Weights of a small transformer language model: a variant of Muon for these matrices.
MLP neurons of a small language model. Each row is named by its layer, matrix (gate and up: input weights) and neuron, and shows model dimensions 0-127. Each number is 128 + 32 x the weight over its row's rms, rounded and kept within 0 to 255. Numbers have three digits each. A neuron's up and down rows have the sign that makes its largest values positive.
A block is one neuron, or neurons of one layer that tend to fire together. Before each block is what it responds to, as a language model described it from the Wikipedia text at the highest values.

Description: Mid-word rn/nn fragments
L4.gate25:158124140080112157111140160132132151097166123081101158133115117173125077131065115162157107132122141098170156083125155175149123112114125075167119161131118034121177170146112128199135081095119123129162159160158109067102145155079102123141107140113165110154141047158120145141112142108077234156144135148135081145065161071088139196094123177074126108092155127107179117153190122125124094140069
L4.up25:209117177114108143106112161129143090114153159119107139205131140196120034118109105149110152125109111106093131134140158167104115085134086156137199125148095074161152105127179153099069063136103115135140178121123108107105148101087119198111101129118072113144097156128155172129095163090140127076129120108138082123121106107032133155135105138076173117106180092126145119152100128170144115139063
L4.gate214:122150084088141090110130105134080104140127152110139140199131118146133078098056155144100135054134168093148130134147149152112078096071107058107130131139085065189152073167130157146128139110116130156103143140169136124095139116135078089138103098133161085150108107128131136156162123123096099123109149100101148108107190132083135089098163170117148190124160099135103059084093224095127148150097
L4.up214:123143120115104150178104030123057134188108176160119143175116134130150125154052133095118094135092126130152130150142183143093109119139067093100162101149118092176199048128138128114132100128102113174071143174152180120097144169141078113106054126139132114088081109135132128166118123119108137141126106118128168085113131178059109167113147134105116205123198097145128052124111196116098119144120
L4.gate270:143195151109098146120152075123189121130099174139132108105111140131158083108070098159084162095126116167114162158154150162128111164067118077137176075137103128136163107187105162108230093016115116143058150149152156135156153151149121155093054066169111106106123136128129162082197096148099104076083105118166121126142163107135136153117092100106116127177163095135140118093151133146076124182103
L4.up270:160180107124109136105100149107115068152137104154146114164151161114143065135107091184103134155152115204163124135098155183074086144113124087131168138183135129123215151178173166137077128082156148148126119121117161151094103108094176167142120137087219109139095104122149132185156145044167073090136108084064107182120087115079137151153079101115144124162076108137113181136135149113156131108166
L4.gate630:119167155106093049161143121154077083192183130089192166173140084140094125153154110099191150141134146138142133139095129155143140167081114072107167167200098094140121137134137110170178157120193142059141122071116123116169114115093154101106113164079092107172099140142119096162208111076172166136101190129114160157069153145060118158140065147125148073119129173110121143076103131116105109150113
L4.up630:157098123118092097114133121117120111170140124166111104196155095113117125116158116139131155114086146121100133122105169087140158125128114090083089169158088146157166095147198118148062056147156094150181155137054187104145121123125089113138112118062125141142152133112117061099160113053079167209126133154154114109041171097090098123095147213152128126177114132120106156126139167135136112178092

Description: Coordinated modifier boundaries
L15.gate375:021137167093120136133116143184115092169120120092110075073143083079144166133120161178216121152133182116059112156210201098084110071166156121090163169122099100091161135102094156129106087120121182139181185104084149115100106111098161164084107073098167108187135145153101142140141129153132107122167110133128166169121129094175096132088194081132129071183117149176133115101115111140126133166190
L15.up375:111134168164135191154058119145139118144152117086147053095133139140086111125122150108096103169175144138159124115142147112160157081121114131126129126195164101068099214125113071149138123101089170185161128149133114125117148092069153131136160066175059095113139136149128170119122117110128084152099127145153111140098035133173077131147073138130145135173100112119114096140138128151124157086119

Description: Mid-word name fragments
L16.gate49:158149128176168193180103143120105123116149149119124152136127107114080128081081085134107130131128180077095179138083063148102145174130142047137118060100183140184160124142157127131142086174096138084110148116179110086166113158156146152129100078213202137115028086122175102110104090173138083142118108106092197069087163114081087107154162111093160152145097139131076108128108134114081098104122
L16.up49:159164119164144121098144077132127082061112087126130072161160175170113092099121102119131162083123105086099158132137125119112103111149164107127127054112053114123143083105111145123124178160157134101146186107127120119119109112157192161213137118100127094161064166168172148113081116154085109163133123129104171174179138090139118104135153148128174123068146146127074081235091093131149134120153
L16.gate70:113121082135102141139133122183114046139089124144129113056151086177158094126129104120100121129121110125157134117152123083129134133106180114107092058145157152138118134146092155103128168166080135110176140123111161152122145116089140156090110108151116095131157150131119099152149134127078132107136066147150165048087139106125163129169129121169179168164092155127119118100075111115143124147119
L16.up70:166135139095127094144191150103179147137095057128136097150111150088114153092139153143141099166129101125082115155083083101083102147115173155117130175175106105107126117185119110118134094077170097096158140107078020143115107120159153147132142151103189093089213144129135098181114121107117127136062169134090126162131117119106086153158130086093108139083089185084138103128157112119132138159124
L16.gate130:194158109120154132124110191144141138095133163084129097117214125155098128103092103134181080153146139183138144126112101105137111111106140153095168112171118129132116139093136153160110060151145167102164085121164121100121157093114152113140131132082166162105170123147194098208102135095078130094138099159100182142107119148114129131147091127147109135097154118065134057140120124085065052157198
L16.up130:092167134071101172121130113104195181095183127116141091138185128070164088107121091139124122130102132132134162153124125126104120110134165084134149123090136090178139117084132148138102114082143112132181186131094144159167166081149128174118135134164121164150132129124163112129078163115115090162128141115127167140175074099162091121160109103118131106114143087159100139166086160148180128103110
L16.gate286:091166121180098122153128099120165151119107157082135167119147119085192125122185199130132163128159099143079140090183124137100106117146096099092138071124158164175155127127102145156111136105104150123147131099118113097146147123099119099154138085162209137126158108096124125130116098116142138172092120091097101173160132102141162166110138166065131088171142157123106119118069171075090098103189
L16.up286:161143110147151105154112138103115141148127147094062084117198204145117126098133135084102132153156129096110122186072130063123177103142153136150175134112116198201152104125129112156058132088123086114117123169130104173118144103135170106104125068108143131151160118192131134082120167056095084128158126080126123165107102141176102071048138126140111141115095127100136178146135121081167085117185
L16.gate287:081163131101105101150116154102131126098085080126121155197183101150158161100150091110169132139104160090119080154135175114168116109125124060142155121095151113172121106109170135153101088183166120105184165138130117093122098116130182138127102134121179120079102097051121071074117103090130100125161134125082145031191202138153135120118092129122145154119135158178177143135052063170125148078150
L16.up287:127139119157055103198129104143137149128095121107085122121139113137128180111147139124098165163121156131114102137103126072127169148137171101147170159109143173074131107170186207092105099134174133103135186129108067104147210142121137156183152114206167184109158135167133124150068143113069113092148122100143124101173125139152101129130130228151161155050100131118103162181119135128116091087161
L16.gate335:126101176160099165175124115156101116172111185128144048075134122149160129112129128116173119173130121136141141135139092167079135113136118141125102113078140147124144104151129185134096128175089080160120076078106084208121114087105186145145134096136177163161143133134094113132139187084101103154081135047167130110100091105120169086138140137107143203129069114148111064136132087080096117101117
L16.up335:146125136100072147159134180146169121193090108159121143119144120159158138102155103111132117146123086140117138162098097114068100042140129176127140168140136137165083126122132118151150166088087163083079145132123163141105172163113148154181161139139149116168157080144112126131174162155061087153148147147136154099140133146106197110159121141107124141097131143193137137168091111115156117108052
L16.gate340:160115127080147102152124194122114130085130109098136148122094141121162116115142071104118137070095156124126135077164171126134083071076105121083063148117076179131145156128097124104108204117068149159131146071126168153170076103066139164096164116124138091088156125101100142073118107114152082175115160109095129075188176112187144087129112126134106114079106146121098130129091175069126126145138
L16.up340:186115158132104172151131135175139157145121138104133148106145182152178163110170120084164138082204131135101180145095145154111143112166126085067153124071105156154140074115139100163109075116117062108088127133093087185121180118122129132136172118153186118074128131123164098141136091142078129134108073149151125151126103120121122111086120141044176106113071135157126144142124150120137149100142
L16.gate458:167111101128162142081122131174097161127096156146057158104160142110088171144161165104137091134165113073107109099115152117137071130119145099129116157094097129112125122094095095117157116123082094118098143138133112117120134134102157145089191104091139103100152163149150092147152130132138173183187106134087138115142101151097105160145066138164090108143137112144122135130126162115108136155101
L16.up458:143146098093132070177097143130064050103090132133119135095120133122109109137099084120142141076191148108134136160116183124100159070123128072117147132134092118137134125111073111175078153152133100113108107146072137192164164103099149117129137128117173110149146098101160058098094139091101156139105135117131175105136117131146103098177086114190137139170194132109078186159110139153118154079188
L16.gate521:159082117123144089134105157190097130131083136140118119146148117132075098085154132165138135102182115102165194152102153104119072131150130133140093126125138134127135126102164111164100132159171132164111169156162151142106121123070092143092103140132114102140116099149099103109157115116122128143106131203170051181128127128103119147175092116177103103113080125119135233135106135097158113071176
L16.up521:079075103175119122113167122079113060179142092146201079118142162123171156114119145130149107152116146155138125120124090141157069142154128165133103090074135105135159095156032127161101072106109081063174146108133110092207107124165103142107104144114135110104073093122134165147028095091119120144106181106125200150171128123129084069138122140129100109117119159147124074141131065110137144174175
L16.gate572:178061135148111136146134125170134131096127119133133036141165139082126150120143092086125156155185118151097112077091121102168151139095092137159073076130136071146116118119138121117097113043153110151136098151166117164166195106150105147103151137138121097149185119169140118168137146148084144126138135116154168093176091134136078112111150120179145122109147110154165084111179155045079134091151
L16.up572:112144116118101121128074094131142141148129122213189089129129101085141127071129167140113110188089100177134137145084151153161093136113165193169131125180168107101142104080087160116060103074103195109142129167134128095136129129077107135067063149111108074131215156152062141140106136124116094198098132146190114177071091029145101156084137133138113057111198150120213128155132117079120148168144
L16.gate604:098129108176144154083092130146145114091107148126152109145128097121133130124177098087150092115166088136104143162087163102174136119137170090105092124123098137181177076147154101123097083126157088132121093066148146177183109036092099150116175107117168146119140125157177141207119123145124168120107177170083136060128123130132123108059153167159137115149210169133119181100132151094146083083172
L16.up604:139083103125091215133139165147141084101123162113148137099158120106115138181067083115134168145103123106118123118134119119162156054165179132123108124126098123126171171078122097113102111087125101139066113120078164123060110137133069123138131146129102124092153142124107068179136146144128124139142090175162144123118138147120136083115083054087108140065123118092140142147132127117111150089189
L16.gate632:104089066154124154199155131117101172152173155169190161081132105123115140125166137194084120106117122129098142124190093105100149156159115051122176134092134202132135150123136094093116102057056137118142131180143097127052183117111119108113093052139134112098161169127097197127153125101095080164144124162142129098100125130154137158128111135123171100142122134113075096139099129105142099160172
L16.up632:078097152095166161113158148097129068114131125163064115092146171144216127110165133079093113157147110131132149069162153094148120157121192110164148115150108086176151091148176072127107154121098141165090122133129135156149133115119165157192147130113176142152167106178133096129142130088135124105146148101124106117166134091167154093126058134156120158185113120157135118106197124060167108120091
L16.gate634:114111160131077218119101188170100168139113143097106114143197184148111111112146110126116098078158140138100132147132134088146154075119130110059161079121163108131120085144176082176162092080145065109092174098139126176155118059123127179139150099129136130116158104110143132166149173094123103167046173101080105126172130119136161137161149167102155122122091108129113118094167111075116080092145
L16.up634:102117115168098184180143101128122093145086141094107114101147105147162162118209116116095081065077088108168142108116107173125116174093161118111090081097126131156191105139128066154114208044076146117122175163093107135071079126136117175138141143130165163150166133039128091148134116135161137178096095097126133191079102143146122101120102122155181134085125158169088139120173128109142156094133
L16.gate645:172119123091129157117085111112119117120138159123113118129148147122141064136171068115169035150156073120106146119104157169109120155050167108067090134122163082153165049145138153106172100160195117102169167130132075168142159124158119144163179111139159107115080106144128100183135132124145150084142132108106148081111135137197185155111134118208179169059090086116088096123111162089147135038137
L16.up645:167135095121125124147112139111133095094112176107115132115156214093146171155143083111165154148112066091106225140123156072142140141127136072118131121091072093218181124133137166146133114156108076119114131159162151171110150110106145124132141128174127171123139122146121120136122098144112126183119176131089141147102039107128092160127107146110154192147158135150181137137149088096123150085138
L16.gate655:167095136119130170172142113127139095090110134108133165119093166094137107123107093068087161100065155161134130141129098145097130201169175133099090073103122135187174129110120057123092136128098119172081157075084134130169149075151096169096099152171090078121108169122100091118178163158145133129162104073114114051136101127145101109112128163118167144168101090152145159121089132127104110146202
L16.up655:167125091133077163165100081115155114128125137142154129160154082180215183069145161107197137101194079128078144101073111147152117102138153073135103142137140136169070076118115116128103123110147097080144159126118130126131120101164103165145169163133171156127179115175103117114140120102104114109105188116154178121080135104153116135094103118160131139071047210165118134159106127132133075124176
L16.gate659:123056143123168127123126084096102157115091142161179129108166129106082108056065091103174167112105093126134119091112126119154071124071163125145080097114183166153098150123118191117173149171108111158125182155107158176100142135110141148131144101128169164109125071201152135099165089067107134066166180134105089117199097138161097112114121094130155087106113201139179132135103085126129107107106
L16.up659:150132086161149158123100170086099088102162119099114138136148093134129141146141109124115091092150129130179169076169119152152202157155084142194158102160130126165155107130187178153065103091138100110106161083146172118104122077139097123159097161153148127098126115158154174189075134109097141162094183155105094177139129128106136177161179136154129139093119114098091100155137174146208104110128

Description: Person role nouns
L4.gate582:097160134147127123137169104128078126094177111149079118106140158137097188157117131073127130121082130132094140104123164138102095098158105111116178114112109139081061144148098088100162118119182135174169122122084175167095116092135140135110131115156148105206090131104134134086147083148211124061104125095110070186079130146160134163144096218191086102153119147149086133120114107107149153111084
L4.up582:119136091151078063111139126160061134124138116170105114127124106125038193150095154161168171151088098152058136167126152162091086119095115084144102138133101172065087160117127083130159139087166107124150163152101180120116068155128149154145132140077139127215091124147102096097121148143150100127148146125106026150086115094159083106162132179169102105166121100137043131124087126138149161087057
L4.gate642:084129141151138047107138149142118193089154089147095165111104123110142205127159136119104135141156145108102148182081156155108169104116147121073138160088149123186150133135110133095161081185139115106098131071105203106115074157102151132137115166102158097124061103137117150127147161201142145182150121104189161106127124097100120097166123153141101091143137090171082116102114161144157160106117
L4.up642:101117110133120172124107181122156190088147133118135099095097174147133095106138130089145186128105098175136102098094086121117152133177105153125144158122206185136097162154117128088152138156145155107193138154109136166136153110144143158114107094146147134176114121148093142109134125089186184160071067089185153185138115149173144162169066133113141112088128143161124155152113052076133120129060
L4.gate696:158171160099057179081193176132108145104124144125095114212108179113107136156129053161210084135137160132104123164126160120154131164122117122101125129079108093072076147158127124095132107168116095099189179112138182095131135120148148104133152168142123155158101164093071101113134148136129162106096064203136140143152151161137127104076106144149127170172109081139134132191071127141128098133115
L4.up696:060164163100130106118170110138153167186089177107144086208127116119083137117128159140187138166089056150115119080127112129101149220071067129087102111137124138107174118170116151141126112109149164168106100087158140133089168146115111098078142168124083105177112120114156101140122113082130124126145139197142112135149156144109108128132162183111117161113109173083171122128163177143076092142098
L4.gate701:152211121104134098122166127120118128108145164155152088167165106094093156222068091153131134093115112122085081143110167107124103082156113164181200143130194119210143121128099164185136133088216110118109177154091110139089126064151140092134140142121148085179093075104161142086090196143162114166125154076075098118098177159197170115142096107149137111096142144114099160180103098134168109122053
L4.up701:142128184072170083128143177152089134093050111156138134141118174173137152177071113091120169124114116127137173151110091127144082049189099135157143100125146141194165164154104178175141122139168067135162108115144148092092126104184162108133102180092138066149139132122101127097189171157159133133102103126141108125155135179146152131164054119147066136158171114130143148162149139152156059067125

Description: Before a named entity
L16.gate29:087134171125097146113167095111084079121133116151033108130150147108120118161121125205113147128152147131114121067068168096096109137102113161131211186077078104128121128147156153108173057108173137097147098135127119136204085144094093128166142139129103123139104104114103127048165114120114076157103114187110133093114151135140174118141163076101158121113085126152125113145131141114092130177129
L16.up29:061113115187165083163159168136107082118200142054103101149166148126146186156155116160118116098124190150109117086112158119106105075122134096057129181118088131117115177130129103106142118111122113092078149132103108065107142150137108138179156069105122198089130149138180095133139077108123127132136128148103072142138141131137130122128143076132092114117113140089113206121132147182167122126151
L16.gate42:084169158129077118091139084202131181109202088142106156114170150130155113104093188175110139093133096113074120113109169134153110166098164083157096126114081138172158145161178127082131149136176110113171155116156104097107198111119148154097164182092148090151112151097155101129104097107154153190171116119127147114139117078085111101153118072156063077134089075136159142147179113132086103110057
L16.up42:112108166096102110150080149080095101080149078121211165152181150118124102086107149156145148076147177118127132136133082154134106175086156154130163166089102134059130112068120131115167106089115142098115168133106133066173137124146132128108158156132127038126140146152153149081118149120146104187150115165070134162109127138191101100108132105163158143154098102145089139182121109105131104162061
L16.gate50:110176141126140157137133181176122167176092131121108132096154113116112090156136128071130132119160134102089126119089105145104137077102182099161118149117093139182117096104128119082172109097136163155117170115127157088094194117134111116147141170149090103185098104141122087140128135072146140172092120185117112187100095129162118214147085179153119118155145145126189143135082086189103128089080
L16.up50:128170130154121149146151116136114079142124106161086077090143129083145112171176179123211135089128069113083106111159132124089182161103149194101125089194147144156161106112110140119135108126174156113082195129152169120129149160083107075118145151171131119125159152188148151127145094163169038158100132171148125166053099101200119170092115145118107098143115133184151101165164113131092121149121
L16.gate71:100147121126115090147110107128131207159135098126108155144097116146180053172146100193068121090108100140152051117152099123111127107159109142178096090181140085100102137160131166146158085127088128122090150142103066127133062184133125161113172151130172152130156138076169116139089096151138163124165138142129149116130084085098098194131096060121148171199118073146172136154135081091074110062142
L16.up71:127094117137134075115131093142164140115076086143062060148121145132190080148127090175088107085116173136150089118177118148151068078143144077130147105135118079165106150179121175118067067151113112096122132080124144114086098134143107205164158137113090101099137158069156121101099121158121104145163108112099176089129070126122167152160131050108090112145091079192121158172201135157125113098111
L16.gate96:119115185158194124127157169068027113132156145161152199185171148176126137162162095137117203174136161116210114150112117183104127123127163081139111155122130123148063156115134102132094117148096112077159114144187123133176127138153150158126105130095078146175139129157196110076108137125176169167100151084111155112174180082133079096135127107141101161144161117095127202102139106132155111052117
L16.up96:146165171112148061128095102069098108121135131134086123130140176159088130131144095141173089158091127112064115143147201156076117119044153086132100130114151149131127212128158113195176116175116093111132099176145078140143115138126093188122116082110109146140139124168128128103160068100144125156118091095126127097101194095108069159190143150152164129140089144089139132121158101127130145084127
L16.gate146:141077142134111169126117128162103129143146192101065052063174167165134131122143126109080175124119135146132129152089112152157129139093112093141155096158106139174164161120144100072178103127101124058123107133139123143127106165105109105153122118110106143132132127147133117126112115115110043123150091154179117117123121132136116140102160116127156059120112096130184169122103135134043092119129
L16.up146:183154120172132178163114150158105178142176144085118107175225117106106075077156052106136108173152141183141165140124169137147130154113134127176134113177080127173189122053178137126207102102138075133069196123124132088124102092113150164093098121109157109109139099143136153108106073138104087099115136228133086097113174109108108152152099155084128127125107118115118151105191107094142136120143
L16.gate165:139088177112129138113101143129137107126126134140121100135160099167171183066114150128155122112205090145178132123144131154108178065128102140158172157129141136157112141159092141182132098072104079105175114069103125099160059122096110186119104189098141123117139103139089149079145119150142098121099108131135095171175098111133075188112154115098154120143152096188079170144090084159099143110078
L16.up165:102098178105120197138157148152175136177100146121139129117131130141151108112144181117177099149123150186085121125117108159139161148178090142093095135115102177112156102136096145111111185050103059111094079102120130081116113159147124167123114121122120150134103128173157135107111164099167114150129148082130102137181170171110178112112108105142150042127138169130144141102146138092073172122093
L16.gate220:179170134132108124147108159092149159143212133116126150061088100175123140140093088123135149184180198104100136147129168071089173118099084137167100155185101095098125166079045076066081097127130130135163122103140163120132144166148139077178153071142108102162112127121145126147159102098138161162157091112188142154121103103114059153192173127150146143133121129126118129148121209183126076166103
L16.up220:175164140200112121144135216092122128139137101094170081128202133141113095122118142150091175150138134156139097140150191093136130121096126143121080188110132127121162115124075128111090132140133099131114090157149086120043114111111110111095115112143072144159084119142136150136125110165079105150146075089168173086119109097133078104113167149085129147135128066099143126091132197146123182097130
L16.gate277:083135146165168114121177151094106142133121137133142210076149111098087132182099162135162151079151088108129116091146113105136131138144135129111060097098079140128092114121128126134112115161139155067174146120121178196105078082174127076148129126141104078146126174170166133106110107188104117098134123113115150132120109125144110133117147083091122076117084105156126125135150149139179097053104
L16.up277:070208091046132119068140111169175094131135157120213163130135164147112144086174139143146179128171108127067107130122115122123134062092097098129149112090085124098154127098129154136164138093230090133171181132130132156152179153139087167113099150132140115106153126124131121135169137095150148054115094157136095161128152158154140113111125177168148144142074089110186127126073142137179160121072
L16.gate299:106159139119166111151109174183073125163182136107096132059157176148107163102113182122135125108125145170112078159185108100121075094150130131053174161093133092120124119134148128110116101124133107142108186076134130110105163161116150181184104109136108122116115111123126114131196118106150020121160134142154128058107179084157121127149082091134130109116136098099130112128159122136144167155043
L16.up299:096125169148171170128131125181131156100122126139154173197150193179145150108142108144163111157138115060091150101157110130154135152116146136186135133114053153146119122144125128125106097157132153145088102160062116078099155121156125148171214090078134146101131117105117142103100100069115136162179155120110214106126136110123100129118086130131145186149103135103189115119172147085087114104128
L16.gate301:138166161121114089100153143214116177132215113138121088220124148107152115128124131158114120174188151153173155135127065154111142127108121169118137202102116147154129154140090111125117115137138099090166119177102152143121147194139191182165135143113114120104184161125135137062064125158108165109120137121122161099099144134096181176214157117172087101167160126138113103131100145116131147140104
L16.up301:161185167154139123124155164127131150150181113065107118187213155117150132074129156085075136167114129120158090121081113100144142135088097118050107208158130131193119124097151160177121085129157135096146132092101135113135131145153140168187164102086112127141158154073109140120122083137131138147146138149109201118132080111117163144128130163097182106129130130158138085196086086073096141117102
L16.gate318:093144119173096140165146137137090120118080127166146108128119073101140158171079155197096135164123090156172135131114106160157051101146172143168134161171112119130136155066094087103156166140120108071191129105150094078142090146158089171149132115116150126098119113127105104125158112219173127104169072151178095165157187102087131158146102116147112112148115089113140151111164111144091118200168
L16.up318:165160070154155137172135144166098148184148100120205118140168179091121159124077130151155096090105163100130114057124117151116168107144142155124124116082097116143069191131114071080108117163164122131074098118155183182091119160107140106091143114153207136101124103123116166120148141125115173082126118134115148128123179123112079146160167169194066083165092132156156168142171147150122095113077
L16.gate412:156130127142126095055168117114182164116126138102082127107173145123098104174170110110093112037189142140150070092085094124102121089104122151120095147160122126099108147129109134112135112155143154094148105134114167126144125087165188130134197134081126075156060118064192082098119077143162179133152075125059103120079121152108107095121139140136167125115100110140109176109131132121081146127092
L16.up412:097188179115132106151150098145098123137107139148123169147148139127074090119132065162079164174153127178185124159151167128136085133159135094152098168129153145125155115120101157134196136134169117169135135204126101136117107104150060119179111170142084146145137091205161084131097095154119113155148083196142121173123148060067117152108141157098147098102094067087120147102090082115085143088085
L16.gate559:146144134143057098122104171147076131114138127140132094107185084135062130089095113143125129164123139088100113143186118109123087132159089149105162135107107123151111161153083111091113120149108133082064095128105162100165102120129142160112082167113101128141149148097065082064122049078132130109167127116218120143084159169114123136188122075122124113094091118144114138110146115150111137125047
L16.up559:177088107123127166164139058083168157186144097145192128133158129110119149145103112119180116150082163162106122136124095089109106099142110145015135143143114144113150158070156163117166147145119106149110123136117134134069090153094108120097119123124165096163101123132134182103123167081125132179156136075173128200192122074133139128142139100115146095129158139163115146200168077172166121149123
L16.gate563:152138120091133119128118142099156081143138128093131105152147140156106101130082167097187086150160151112145134135137181118113118097113125065153109059174105135089122104137104118172128112112150154138173134192104150075145106128115132075169098152134146164124097113128173141080175123138095104125148049098089164175148028084113071129125156157152122099134128136056149153172122094139122163120120
L16.up563:153190086117140092149160088083100135073177070122105105144142170067125204158132076157199107085118124134161093137108105148135106145103136099104139127149138109152143188170184111125131101084101129055157152133150171160087103140143154109143095119156149119145075141118201095096129127180117144134192111130126160119116109035086077112156146181134084136150083149107102181130184125086202171104105
L16.gate672:107086134122133153121097122166129183130083118118027083148140166083108170181192149108051154110170093103177054153127114099068142075161145173111068143125049142128140147150131132159153130134169178083106156153104138124125144132116163149067170128066132147139091097107102163101143080153146131119095119135171133161068135140137145101129133123147119115122136066148153138127127084159152135058099
L16.up672:112147118098126073122078105103093136097101145150118088152164199112133160107141119071115132085208172152112122141143133106060115086143197120120116174182088131148161087112080097056151146117127214122042112085086080113165163075145119133118174072111109151104132163149117127141135124098181110121152120087112140195175156047136153127123124134095100151087167118132174150153138119176147138156122

Description: Final piece of names
L15.gate683:137064084144138121151133087146079094095145159122088106154144142121110099114113130099158136109168161118075106093156137145099130170119085063127186073130094115161160131167094160182119091095087123179089184131146091107129088137157146108125205126116144202114106090155142091136150127131184133117150160152137115103133133165171174105040142157164073167142153144121119129136104136125124063112096
L15.up683:130147139107172225162184136154139114116130111135120116118174089144121142094142095091120133115093157141093091074059110133142132117070107143090092075167149118162152181111126087150123111126069117121150169125138099157091124165158124078172100047131135088125111105168101117174095113147164159222104166094111116185086109099126177111111126142136127128179101085099135066154095156100089135095091